config.yaml
num_hidden_layers: 10
hidden_size: 256
num_attention_heads: 8
num_key_value_heads: 2
head_dim: 64
intermediate_size: 704
vocab_size: 8192
hidden_act: "swiglu"
norm: "rmsnorm"
norm_place: "pre"
norm_eps: 1e-05
positions: "rope"
rope_theta: 1280.0
rope_fraction: 1.0
qk_norm: true
attn_scale: 0.125
bias: "none"
tie_word_embeddings: true
parallel_block: true
init: "normal"
init_std_qkv: 0.0418
init_std_o: 0.0295
init_std_up: 0.0418
init_std_down: 0.0252
optimizer: "muon_variant"
learning_rate: 0.0164
lr_mult_qkv: 0.5
lr_mult_down: 0.7
beta1: 0.95
lr_head: 0.00762
warmup_steps: 65
schedule: "wsd"
decay_fraction: 0.701
decay_shape: "cos"
final_lr_fraction: 0.1
batch_tokens: 32768
max_seq_len: 512
doc_mask: false
train_tokens: 172200000
max_steps: 5256
dataset: "wikipedia_en"
MLP neurons of a small language model. Each row is named by its layer, matrix (down: output weights) and neuron, and shows model dimensions 80-175. Each number is 50 + 12 x the weight over its row's rms, rounded and kept within 0 to 99. A neuron's up and down rows have the sign that makes its largest values positive.
After each neuron's rows, "fires before" lists the tokens most often just after its 100 highest values on Wikipedia text that the model never trained on. A number after a token or word is its count.

L6.down287:55 71 54 45 30 42 45 47 34 48 52 48 50 34 66 42 58 33 45 50 39 39 46 51 39 45 16 34 50 51 42 59 52 64 64 40 63 63 50 47 56 36 34 67 63 55 36 53 37 47 50 51 37 42 52 45 17 64 55 51 48 56 20 36 61 56 53 25 42 28 65 33 43 45 47 60 37 36 45 54 58 26 58 33 55 40 49 67 67 59 58 50 48 50 41 50
fires before: "-" 30, "|" 30

L4.down175:53 46 42 66 36 51 44 53 51 49 56 36 62 58 48 37 48 98 56 46 64 32 44 62 50 38 57 42 38 32 63 49 41 46 57 47 55 36 59 39 73 36 50 44 64 47 42 79 46 60 42 69 58 45 63 56 38 52 30 46 39 52 51 42 32 52 58 63 65 30 60 57 46 34 30 63 60 51 63 53 28 48 49 52 37 50 50 43 76 46 48 69 51 51 50 57
fires before: "-" 48, ":" 13, "  " 5, " •" 4, "h" 4

L6.down691:37 51 33 44 56 77 66 42 53 69 39 63 64 64 37 64 41 72 51 39 54 39 52 70 63 50 51 44 55 41 63 50 34 43 44 63 46 50 50 57 45 47 53 67 42 35 58 54 47 36 55 40 54 36 60 38 41 56 30 64 51 71 42 54 30 49 69 66 45 32 42 53 44 58 60 54 48 36 57 70 55 34 56 53 71 37 60 34 45 33 44 52 27 30 39 56
fires before: " |" 43, ":" 14, " of" 7

L6.down434:46 66 49 59 39 50 39 60 23 61 50 44 52 51 57 99 47 56 59 70 63 45 52 72 45 39 25 54 33 49 62 41 62 50 63 51 53 43 55 73 56 48 59 66 40 48 56 31 41 44 45 38 28 51 45 50 35 34 59 57 22 38 48 50 53 42 62 51 39 53 70 52 68 57 46 31 37 55 60 41 60 76 69 46 56 59 39 54 61 43 36 32 46 45 50 56
fires before: "|" 59, "ur" 4

L4.down72:41 53 56 48 27 34 53 52 46 71 49 49 28 54 51 51 65 72 53 44 38 31 73 22 53 52 40 41 52 62 49 58 52 40 41 32 49 54 41 47 42 65 82 44 62 40 36 64 41 71 41 43 46 37 36 51 55 38 42 46 29 61 41 28 30 67 40 49 50 42 63 63 40 66 39 56 38 49 28 41 39 41 25 29 43 50 55 43 47 45 56 60 76 35 52 36
fires before: " a" 23, " the" 13, " Minister" 5, " to" 5, " well" 4, " as" 4

L4.down458:61 63 48 65 39 39 59 48 40 45 57 32 36 48 60 40 33 26 81 52 53 54 25 31 40 44 65 21 54 44 42 46 71 33 58 44 50 56 55 41 52 53 47 44 57 53 43 48 33 56 41 23 53 53 60 47 39 45 48 49 48 58 54 61 55 56 46 56 61 65 36 60 40 52 51 53 55 43 81 53 42 53 58 53 32 40 58 53 66 41 32 25 56 42 48 33
fires before: "\n" 46, ":" 14, "′" 7, "=" 7, " |" 5

L2.down192:59 49 52 43 57 62 26 45 49 67 42 42 68 59 28 36 61 39 34 69 57 47 47 41 36 32 55 50 55 58 50 55 54 42 53 58 51 31 38 20 44 30 50 58 28 55 31 54 59 40 46 52 56 73 21 66 61 55 54 48 70 61 40 38 45 52 57 42 38 39 64 70 44 61 50 46 48 44 40 22 76 44 54 68 62 76 40 46 56 52 54 67 43 71 34 33
fires before: "=" 99

L4.down252:44 39 41 38 47 56 55 41 29 42 53 54 66 59 39 58 45 83 60 76 55 55 51 47 45 52 53 39 57 73 37 41 42 32 57 57 55 42 65 50 66 71 43 31 43 62 43 59 43 39 45 51 55 36 56 45 48 34 43 56 45 44 44 46 57 49 53 33 45 36 99 43 39 25 60 59 54 39 58 45 80 47 69 46 49 57 57 39 40 54 56 51 45 60 33 55
fires before: "=" 59, "The" 10, "In" 6

L4.down398:74 38 42 40 59 39 39 60 61 48 49 45 74 44 51 59 55 42 45 39 49 58 37 62 61 35 60 72 49 66 42 46 67 39 54 70 60 35 60 39 33 41 47 25 60 53 58 48 72 45 52 41 48 43 44 50 45 56 38 24 43 44 40 32 42 59 53 48 52 37 21 44 55 57 37 42 50 32 57 48 38 60 49 43 81 49 59 49 58 42 40 44 49 50 50 50
fires before: "\n\n" 61, "=" 22, "d" 5

L2.down106:58 46 53 51 35 41 56 60 48 35 46 43 58 59 41 53 66 54 54 51 40 13 58 54 41 52 66 58 50 45 40 43 60 63 34 41 35 45 49 60 58 30 36 70 27 70 52 51 53 52 45 57 22 64 48 53 45 45 35 29 51 39 49 59 45 55 37 38 75 37 61 51 46 55 38 43 40 40 62 30 74 37 60 32 60 64 34 46 54 56 63 60 49 52 53 59
fires before: "=" 65, "|" 11

L2.down445:59 42 54 31 63 49 33 23 39 57 41 62 37 52 42 41 60 50 43 65 40 55 64 31 49 38 43 70 53 43 29 57 54 74 52 55 51 35 55 49 60 39 47 38 53 54 48 41 44 47 36 80 44 51 41 35 31 39 52 36 45 56 53 52 56 66 31 53 52 38 59 69 52 53 51 60 55 44 56 29 53 45 66 76 47 57 51 41 49 65 41 34 54 48 56 58
fires before: "=" 57

L4.down581:64 56 48 42 48 33 43 61 49 52 63 61 51 34 60 41 66 56 46 71 32 34 40 32 55 62 29 55 60 27 35 45 41 50 60 65 46 47 35 30 27 43 52 40 38 45 40 24 52 39 61 52 55 41 48 24 32 27 55 60 38 42 49 70 47 52 35 38 58 52 35 56 39 49 52 43 50 52 32 38 56 44 66 70 48 51 43 45 39 52 65 49 44 46 80 42
fires before: "-" 89, "=" 6

L4.down44:21 47 65 55 46 57 59 50 38 51 46 66 37 49 45 53 52 50 56 51 44 61 48 51 59 49 57 54 59 58 60 41 28 54 42 56 52 40 49 47 52 63 30 51 48 40 40 35 45 41 59 33 45 43 76 52 69 53 43 72 60 49 48 46 48 49 56 76 65 40 72 45 29 46 54 78 43 71 53 50 74 50 49 48 44 42 41 42 43 51 42 53 57 30 41 59
fires before: " |" 36, ":" 25

L4.down223:33 56 46 66 39 63 67 32 47 57 64 52 44 61 55 53 30 40 44 41 47 38 33 49 44 71 66 49 54 78 56 47 44 24 50 53 45 43 50 66 68 34 33 50 52 50 73 48 59 32 58 71 51 58 45 56 46 57 47 27 51 58 63 37 55 53 64 61 46 57 99 52 55 31 42 35 47 31 50 55 59 30 68 51 61 54 33 55 41 68 29 56 39 83 37 41
fires before: "=" 36, "|" 14, "-" 10, "The" 5, "P" 4

L2.down113:52 55 45 62 36 56 57 46 61 49 41 64 54 52 33 59 38 31 31 71 37 43 43 30 68 59 35 67 53 26 37 57 40 47 47 41 67 54 56 38 41 56 52 56 37 52 48 63 33 45 31 61 67 59 75 58 55 53 78 59 54 50 59 47 38 35 41 41 50 56 50 32 44 51 63 64 45 36 43 44 66 24 63 30 25 60 65 47 55 52 28 68 74 70 47 43
fires before: "-" 39, " the" 13, " a" 10

L6.down576:63 54 41 65 32 65 38 44 51 55 45 67 77 38 54 61 26 81 64 36 43 66 37 70 29 44 49 49 42 70 28 68 61 30 57 30 69 56 49 56 43 38 51 44 45 75 36 52 44 58 36 21 43 72 49 64 44 49 58 45 61 44 33 44 43 41 34 40 66 49 24 53 38 53 61 44 46 44 46 60 52 51 54 52 72 54 58 44 37 44 66 49 63 43 55 38
fires before: " to" 43, "=" 9, " |" 4, " by" 4

L6.down347:42 59 46 36 49 55 53 39 70 35 57 58 59 56 64 44 55 70 63 57 57 43 23 28 44 48 60 54 45 54 37 49 38 62 62 59 42 57 73 53 42 38 70 36 50 33 54 53 63 41 80 61 35 52 50 51 49 44 42 37 41 43 32 85 47 64 71 55 57 63 43 46 57 54 52 33 50 40 58 37 50 42 55 25 47 40 70 41 41 57 49 62 68 34 50 45
fires before: ")" 16, "–" 12, "-" 12, ":" 9, "|" 9, " |" 6

L6.down15:68 32 47 68 30 26 38 42 53 43 55 27 46 45 53 35 61 63 49 61 43 57 59 41 49 48 43 40 66 40 66 51 34 64 52 77 51 59 33 53 39 57 76 50 45 62 50 59 43 58 57 48 45 57 41 59 43 37 47 46 50 47 43 54 41 62 56 56 34 58 51 47 47 60 42 42 52 45 39 43 53 45 28 20 68 66 48 38 70 67 40 70 33 39 45 54
fires before: " a" 19, " the" 18, " \"" 10, " one" 4

L4.down448:51 61 42 36 60 73 39 57 44 34 50 47 43 51 63 43 55 50 44 39 48 63 41 41 50 43 63 19 58 39 67 53 58 62 40 69 37 55 41 57 38 49 43 56 54 53 41 40 52 51 45 17 67 60 57 37 44 64 36 60 29 57 69 28 52 57 66 54 58 52 49 53 35 48 50 50 46 24 29 36 43 71 45 53 48 57 57 44 39 72 62 41 62 73 62 46
fires before: "=" 16, ":" 14, " and" 11, ")" 10, "\n" 8, " =" 5

L2.down248:57 56 48 52 63 57 61 45 40 54 51 38 48 39 48 42 61 40 51 50 47 66 48 62 57 33 54 48 40 45 35 62 45 58 44 59 47 58 44 34 34 43 62 45 48 65 45 54 43 64 64 64 57 38 64 57 36 49 52 31 55 34 63 44 55 55 43 15 38 60 74 37 41 49 49 44 41 42 51 42 51 30 66 41 49 40 28 44 74 62 67 47 59 44 73 34
fires before: "|" 84, "-" 10

L2.down283:66 61 54 65 46 40 57 58 61 61 44 41 65 69 53 67 40 90 41 63 54 47 39 25 43 53 54 50 60 68 40 50 44 47 42 59 44 56 44 44 40 53 69 54 60 65 32 59 39 61 52 28 47 28 41 66 48 48 72 52 70 57 66 53 63 30 43 65 55 37 49 57 56 33 46 31 63 40 66 39 53 92 58 20 50 41 45 60 58 65 76 43 34 78 62 58
fires before: "-" 60, "\n" 12, "ration" 4

L6.down421:44 54 37 62 37 25 35 39 24 50 61 55 55 57 47 61 41 77 41 53 48 60 49 66 39 74 40 43 36 64 56 65 50 44 22 42 48 53 47 41 80 35 59 34 52 38 40 40 70 58 31 42 51 73 60 46 73 78 47 62 31 47 25 49 34 55 42 44 60 46 51 58 41 61 45 54 67 57 42 58 46 61 62 59 64 37 67 42 57 49 45 69 57 49 36 53
fires before: " States" 39, " Kingdom" 9, "S" 7, "." 6

L6.down102:42 52 47 42 38 44 55 36 61 37 45 57 60 36 26 33 48 87 51 37 54 69 49 32 42 79 35 51 54 31 29 59 52 59 62 52 41 57 44 55 47 41 54 39 46 41 27 43 36 64 43 45 50 35 73 69 52 58 60 65 30 63 34 59 43 52 42 68 57 50 38 52 30 62 54 41 31 36 50 30 73 53 74 42 34 55 43 54 61 61 45 36 53 45 63 49
fires before: " |" 28, "–" 11, ":" 11, "," 9

L4.down18:39 68 41 56 39 53 40 40 47 56 71 60 42 43 56 47 56 60 52 41 82 53 73 43 48 63 50 47 51 48 43 61 65 54 46 34 25 36 54 64 47 29 66 49 55 63 42 47 31 42 54 45 35 61 68 49 49 48 32 43 52 59 54 65 50 25 59 39 77 56 35 78 49 63 47 43 50 42 48 65 64 44 58 58 44 56 35 59 45 67 64 51 62 63 44 34
fires before: "=" 22, "\n" 16, " and" 9, "," 7, " |" 7, "\n\n" 7

L4.down634:37 56 53 55 62 45 57 38 38 50 47 34 69 52 35 63 43 84 53 25 43 58 54 44 47 50 36 47 63 41 24 58 39 34 37 66 46 51 69 50 45 46 47 52 28 50 31 66 62 44 33 48 60 39 44 42 37 42 47 40 62 52 73 44 48 51 43 46 60 62 55 50 52 63 54 62 43 36 64 28 65 56 62 54 59 32 62 37 45 44 42 63 40 47 45 62
fires before: " |" 44, ":" 23, ";" 7, "\n" 4

L6.down432:49 65 42 49 42 35 49 34 40 52 57 64 56 36 51 43 41 41 36 33 55 45 59 52 60 45 49 46 60 40 57 39 44 73 57 41 59 34 53 53 50 54 33 32 48 50 66 37 25 31 42 46 66 44 54 46 36 30 59 53 55 46 59 58 63 42 19 48 36 52 49 52 76 48 36 74 49 38 48 27 59 45 30 49 57 59 43 70 36 22 60 49 34 51 41 25
fires before: "\n\n" 42, "-" 19, "=" 6

L6.down452:71 63 60 36 60 55 53 31 57 36 32 67 49 53 45 50 36 66 63 55 38 52 44 70 48 37 52 57 48 67 61 31 70 55 40 56 38 58 49 53 31 41 40 45 39 53 66 49 25 54 53 36 64 43 49 39 27 37 62 61 51 64 24 53 67 63 32 32 63 40 42 38 51 39 52 62 53 55 35 36 59 59 70 38 73 29 54 34 71 22 67 56 41 78 63 53
fires before: "-" 100

L6.down40:34 59 61 37 54 50 51 49 53 55 34 47 46 55 27 54 49 77 42 50 44 44 44 45 43 36 43 53 39 53 67 49 62 66 51 38 45 50 58 39 66 44 56 42 30 72 57 50 42 52 64 46 32 25 52 68 61 41 69 45 46 61 46 58 29 37 59 73 46 53 53 24 52 45 53 44 58 56 30 55 39 62 54 49 46 31 61 39 46 56 47 48 38 50 42 45
fires before: " |" 39, "%" 7, " (" 7, "d" 6, " km" 5, "b" 5

L6.down394:69 28 51 26 43 40 43 64 64 54 48 68 40 33 43 64 54 52 49 37 55 54 45 62 62 53 48 39 31 56 72 55 68 69 49 59 57 69 55 89 45 79 46 63 59 66 37 58 39 28 30 35 65 44 59 41 64 48 27 73 68 62 51 22 49 51 41 36 43 66 76 54 57 54 40 48 52 53 61 55 44 46 50 53 46 52 46 53 57 61 21 32 45 42 56 46
fires before: " a" 47, " an" 19, "\n\n" 17, " the" 6

L6.down325:58 54 45 37 47 44 49 50 57 32 47 40 57 61 54 34 58 16 41 51 21 44 27 56 37 50 53 34 36 58 57 50 48 58 54 64 72 59 50 66 51 41 44 60 51 45 42 26 68 45 45 51 41 50 48 43 46 57 42 57 31 42 53 39 47 29 41 47 54 47 65 23 51 68 53 29 35 35 45 34 43 19 60 28 65 56 54 40 48 39 29 62 48 50 56 56
fires before: "=" 91

L4.down410:53 34 44 49 71 36 46 39 54 55 36 51 60 36 45 72 61 58 56 38 49 69 48 42 42 67 62 37 59 57 62 45 34 54 39 50 57 40 34 56 44 48 38 38 54 49 47 76 32 65 52 26 64 20 55 85 48 52 39 58 76 59 49 60 49 54 29 79 32 29 38 51 55 49 40 70 66 58 46 43 56 44 57 42 53 23 35 60 57 52 33 33 18 43 46 55
fires before: ":" 40, " |" 11, " zone" 6, " mi" 5, "." 4, " time" 4

L2.down318:44 48 49 52 58 42 39 43 51 73 37 46 49 48 46 45 51 47 51 61 67 35 52 63 65 49 72 47 64 59 48 76 33 64 40 51 27 57 45 25 49 63 49 32 53 63 50 52 67 57 66 41 52 46 47 58 53 62 69 49 66 40 72 48 60 59 18 53 64 65 46 34 14 62 58 37 51 47 36 48 61 52 67 46 56 47 68 49 55 42 73 49 45 45 47 35
fires before: "-" 98

L4.down584:48 57 70 58 43 51 61 48 76 42 43 45 52 41 58 63 58 26 28 51 36 64 51 56 41 56 58 51 52 58 57 62 59 34 57 60 54 60 62 38 48 47 52 68 68 48 55 52 60 37 62 60 62 63 57 54 54 27 31 32 87 53 50 25 60 45 60 43 45 45 71 36 55 55 38 54 47 39 47 49 60 29 55 53 80 50 63 51 65 55 56 63 56 42 31 44
fires before: "=" 32, "-" 13, "The" 5

L4.down297:70 59 42 60 62 52 63 57 40 54 50 44 52 49 46 74 25 56 57 46 83 69 40 36 35 61 45 43 35 78 74 53 55 39 38 41 59 46 75 59 47 85 55 54 45 54 47 71 54 43 57 52 43 52 45 42 64 51 37 59 59 39 67 25 62 51 40 70 56 59 37 70 71 48 42 62 50 71 71 35 50 49 44 64 57 44 73 52 61 62 51 34 27 47 25 56
fires before: " |" 27, "=" 18, "se" 10, "." 4

L4.down492:56 27 49 35 28 47 62 42 65 25 69 46 41 51 35 49 60 47 57 45 53 46 90 63 45 29 48 53 36 58 60 50 52 55 58 54 35 42 54 41 63 43 45 55 56 31 57 44 53 47 51 74 41 53 47 57 74 38 36 48 53 36 69 53 61 56 70 44 79 64 37 48 47 33 41 41 45 39 38 57 62 61 67 33 56 69 49 64 54 40 58 46 40 51 70 69
fires before: "=" 52, "is" 4, ")" 4

L6.down577:44 55 69 54 33 59 32 59 31 64 37 51 30 63 58 43 56 46 72 44 47 51 43 68 52 53 53 54 57 37 35 53 53 33 32 08 58 41 52 40 38 61 50 58 94 49 26 54 57 36 58 65 56 34 60 61 31 40 43 63 32 28 61 45 40 26 52 42 38 49 47 42 58 44 40 35 54 43 32 42 69 39 31 42 43 49 55 54 42 56 34 49 39 45 46 56
fires before: " to" 15, " as" 12, " in" 11, " by" 9, " for" 6

L4.down330:68 54 56 39 65 52 42 38 43 43 38 52 64 51 38 78 49 44 54 50 65 30 44 63 56 51 51 47 56 51 48 25 49 45 68 60 48 58 38 47 49 58 38 52 37 39 50 58 59 36 32 50 39 63 51 56 27 51 50 44 51 52 34 60 41 55 30 45 76 60 85 28 71 65 61 35 29 42 38 41 71 29 69 38 44 57 51 68 48 50 52 43 25 57 68 33
fires before: "=" 91, "year" 4

L2.down59:65 37 43 40 56 44 61 27 41 75 51 45 39 41 54 49 71 54 60 66 44 19 46 29 61 37 57 69 52 43 40 55 44 72 46 61 56 20 45 36 52 32 44 41 33 31 59 42 38 57 52 52 38 48 56 44 60 50 52 63 54 55 63 56 61 66 53 31 58 42 58 53 65 73 31 38 64 39 69 36 41 48 58 65 40 34 69 52 53 44 49 51 48 54 47 48
fires before: "=" 56, "|" 5

L2.down488:48 34 48 47 24 62 54 38 57 79 49 70 56 50 38 72 53 97 40 49 59 58 54 50 71 49 58 47 52 57 33 38 48 28 70 42 41 49 35 22 46 55 58 66 46 40 52 45 56 48 38 34 54 25 57 46 35 53 61 35 50 57 64 43 61 54 54 74 44 40 50 26 52 37 35 70 46 64 57 28 59 46 59 45 43 27 52 46 44 56 45 60 45 50 65 42
fires before: " |" 35, "." 9, ":" 8, " length" 5, ")" 5, "," 4

L4.down208:50 48 80 43 47 44 53 41 43 56 46 41 78 45 51 39 46 46 48 49 27 36 53 38 44 48 36 78 60 25 52 64 13 39 44 57 51 34 42 64 46 45 61 62 51 43 61 54 44 53 74 71 69 49 45 55 45 63 50 45 44 42 63 37 38 55 73 72 64 38 64 71 45 56 22 16 64 59 47 73 62 68 51 53 67 35 51 47 50 47 46 59 57 39 33 39
fires before: "-" 95

L2.down691:44 40 41 22 42 51 38 51 42 51 57 54 55 56 68 72 45 60 55 57 51 46 39 61 46 39 26 46 36 32 68 36 62 46 52 59 31 48 47 57 59 58 70 56 35 39 67 47 63 32 79 31 52 51 53 47 66 64 73 46 48 60 29 67 51 64 72 39 60 37 60 54 61 29 73 48 59 34 57 43 47 60 61 40 49 60 56 42 50 71 69 59 51 49 56 37
fires before: " |" 73, " (" 14

L4.down151:57 59 57 48 30 63 56 49 27 51 20 25 63 56 49 46 58 62 58 43 64 55 35 39 33 46 56 51 40 36 58 57 47 40 57 67 62 57 66 55 32 43 78 43 63 50 60 49 39 41 70 49 44 28 62 42 28 40 58 46 64 41 58 40 36 68 48 46 61 49 95 57 59 47 35 46 44 53 47 21 68 25 65 64 62 34 46 58 62 70 48 69 66 36 39 66
fires before: "\n\n" 14, "|" 12, "-" 11, "=" 10, "\n" 5, " \"" 4

L4.down7:37 53 58 50 35 48 32 38 53 57 55 50 60 43 54 52 52 45 59 67 55 59 46 51 51 45 52 51 58 52 47 58 26 74 52 45 35 51 56 61 38 50 81 64 60 55 35 49 41 48 62 61 63 66 44 66 34 41 47 50 49 59 45 63 69 50 41 43 54 67 58 56 52 34 59 48 38 74 61 58 61 84 71 59 61 51 87 51 47 44 61 36 66 52 52 38
fires before: "|" 80, " =" 7

L2.down651:56 51 43 35 53 62 29 57 32 54 53 38 67 69 44 71 64 45 44 49 61 40 43 59 49 54 43 40 47 64 36 52 59 47 42 64 50 45 53 43 66 35 56 51 55 44 57 62 47 26 63 62 42 44 42 30 31 20 80 36 65 57 57 47 49 56 35 41 53 63 48 29 55 68 58 37 48 41 34 52 41 44 52 47 65 72 35 55 50 37 39 41 20 54 55 51
fires before: "=" 73

L2.down450:30 51 46 65 51 68 43 42 40 44 56 40 40 55 73 36 65 48 43 56 38 56 40 55 54 52 49 44 54 71 44 36 42 24 43 46 61 43 58 56 68 53 42 38 52 56 37 73 55 35 47 41 48 43 59 40 32 43 36 58 36 42 57 51 68 56 41 42 49 62 62 26 42 49 78 55 46 52 58 49 66 41 60 65 48 45 28 25 17 38 28 30 55 53 60 27
fires before: "|" 59, "-" 26

L4.down528:41 47 71 45 51 63 57 60 52 39 40 32 55 39 59 49 58 34 21 43 37 52 60 56 46 57 63 41 62 43 55 36 64 68 37 90 58 76 61 46 47 54 49 69 62 36 51 18 38 42 54 60 62 62 48 29 42 42 32 65 55 28 52 40 46 75 50 40 69 59 74 49 72 39 44 44 38 58 45 58 70 24 52 58 56 42 52 49 39 42 51 65 53 52 51 47
fires before: "=" 46, "r" 4

L2.down265:77 64 59 37 55 43 50 55 50 47 55 56 38 29 60 58 35 53 48 19 40 51 50 35 50 58 53 30 37 38 60 47 57 57 38 76 65 53 48 39 32 67 53 61 61 64 53 41 67 34 41 30 57 60 42 47 54 36 47 55 55 34 36 31 41 55 66 46 51 49 68 50 52 35 48 32 41 63 53 32 62 34 61 42 60 49 50 35 54 74 78 47 38 75 50 66
fires before: "\n\n" 62, "=" 5, "ee" 4

L4.down517:54 56 42 66 38 65 64 56 41 40 50 35 66 23 50 56 45 66 16 59 40 46 65 68 30 42 44 41 63 59 45 38 57 49 76 40 70 71 60 50 58 45 54 59 40 44 64 54 55 48 63 45 51 66 38 47 49 49 63 44 61 55 51 46 50 50 36 69 59 68 66 64 49 61 33 56 51 50 46 45 64 44 28 56 38 58 46 44 43 40 57 37 57 53 46 44
fires before: " the" 23, ":" 22, " by" 8, ";" 4, " |" 4

L2.down593:61 39 60 35 50 31 43 71 37 42 63 63 59 58 54 57 59 81 32 48 47 37 47 66 55 40 48 53 61 51 55 51 66 53 64 44 54 49 37 41 61 23 54 59 41 36 65 54 54 54 51 28 44 43 45 44 35 41 38 50 35 56 38 41 53 32 69 72 32 30 66 60 34 41 45 51 49 35 65 70 44 66 49 38 42 54 31 45 66 27 50 44 59 44 78 60
fires before: " |" 26, " /" 20, "=" 6, ";" 6, "." 4

L6.down27:38 50 57 47 47 56 43 50 41 42 63 62 57 37 38 72 48 60 44 53 58 59 53 74 42 54 49 57 59 33 40 46 65 65 65 47 48 28 33 66 44 71 48 41 42 50 42 31 86 44 54 49 45 39 49 42 49 61 35 62 47 60 43 43 65 70 50 45 55 46 37 63 45 33 56 64 55 56 47 41 35 41 45 44 54 54 53 47 39 53 58 42 43 26 57 54
fires before: "|" 60, " was" 5, " had" 4

L4.down51:51 46 49 52 37 77 36 47 46 43 44 45 48 44 39 56 29 46 47 35 37 48 54 50 65 32 52 21 36 49 57 62 39 34 58 42 38 46 47 69 46 47 58 53 72 67 65 40 50 41 51 67 58 83 35 19 47 33 57 56 37 63 58 56 45 71 51 35 35 43 40 27 40 67 59 50 31 25 53 57 64 24 27 61 68 35 35 44 36 41 61 16 48 55 42 52
fires before: "-" 83, "," 4

L4.down244:46 41 40 31 71 48 50 71 62 54 63 27 48 61 68 51 45 56 55 74 54 35 51 56 52 51 60 44 70 56 60 51 48 54 31 42 43 47 62 53 29 43 46 37 52 42 53 66 72 22 53 47 32 40 43 57 31 46 27 19 48 50 30 54 54 61 50 37 31 46 45 60 65 48 44 57 50 44 36 42 29 33 27 62 54 42 39 63 60 48 47 59 65 35 55 48
fires before: " |" 62, "|" 4

L2.down590:58 47 54 65 54 49 42 60 47 74 49 66 30 72 49 49 75 67 45 81 55 40 58 36 48 45 57 42 68 46 57 64 40 42 49 56 30 22 45 40 53 36 40 58 46 42 63 54 40 49 48 38 55 23 41 55 35 42 42 48 49 55 60 38 42 47 34 47 62 72 76 54 44 65 32 54 56 38 74 47 47 28 50 66 51 43 27 47 55 38 54 45 54 61 45 51
fires before: "=" 63, "|" 6

L2.down542:55 41 40 79 61 54 52 55 56 54 79 23 53 60 48 49 51 48 58 56 51 39 42 54 32 55 92 25 65 38 58 51 54 46 74 45 47 67 63 31 36 50 47 25 44 45 57 47 34 65 48 52 35 66 48 44 57 50 46 47 56 46 45 47 65 57 37 29 45 49 57 31 54 50 48 56 69 48 65 38 40 53 38 44 37 63 43 59 43 29 47 33 48 59 59 68
fires before: " |" 50, "-" 9, " 1" 8, " 0" 7, "\n" 4, " 3" 4

L4.down522:45 64 52 41 56 41 38 34 49 51 65 58 49 56 51 43 54 44 54 55 54 66 39 23 72 52 51 53 73 40 52 57 63 45 44 52 60 40 62 73 50 58 46 44 41 47 30 61 48 55 42 47 68 63 53 31 45 64 41 62 36 30 52 38 58 71 58 46 60 56 39 46 72 34 69 56 60 32 51 23 42 64 16 81 53 53 42 32 35 34 64 32 52 41 36 50
fires before: "|" 76

L4.down497:69 51 45 58 59 59 64 45 76 45 46 61 44 52 39 57 63 24 46 66 50 40 70 43 28 27 65 40 57 33 40 42 44 42 55 43 53 59 41 45 54 49 55 53 66 56 51 38 62 55 20 48 47 40 50 59 57 39 36 41 59 51 61 52 42 50 28 39 56 38 43 36 39 70 60 74 45 34 39 51 57 34 58 32 65 48 62 45 60 35 67 41 48 33 34 43
fires before: "-" 89, "se" 5

L2.down306:63 61 59 38 31 49 38 39 45 72 48 43 70 68 34 62 43 49 34 56 54 64 22 55 53 53 56 54 29 49 58 31 45 55 60 58 51 41 65 56 30 51 35 71 39 46 48 63 46 61 36 51 57 48 41 42 66 27 39 57 55 60 32 45 60 32 54 59 57 64 69 58 41 47 43 66 45 37 57 35 48 44 33 49 29 55 58 34 48 66 43 44 57 75 39 53
fires before: "=" 93

L2.down465:39 50 30 58 50 57 43 30 49 70 58 41 53 52 55 43 74 30 69 36 48 50 53 71 53 28 46 53 59 52 37 57 73 33 41 66 79 55 45 55 53 39 67 50 58 43 60 54 46 47 64 54 52 38 50 54 41 54 45 56 36 44 43 39 73 59 49 43 56 49 82 54 47 42 48 49 41 51 61 56 39 27 61 60 52 74 35 47 62 50 33 29 34 65 64 31
fires before: "|" 100

L2.down541:61 60 64 60 43 52 32 47 58 37 25 32 48 39 44 30 70 62 41 55 67 62 53 63 59 28 58 45 55 47 49 48 50 52 65 52 63 45 50 44 61 48 56 55 27 40 48 30 65 51 65 65 56 30 48 78 64 45 52 63 53 54 87 57 57 60 38 52 49 51 87 45 56 30 56 68 49 39 52 40 70 16 65 53 61 50 33 66 45 58 43 40 60 73 34 60
fires before: " |" 51, "=" 18, " (" 8, "|" 5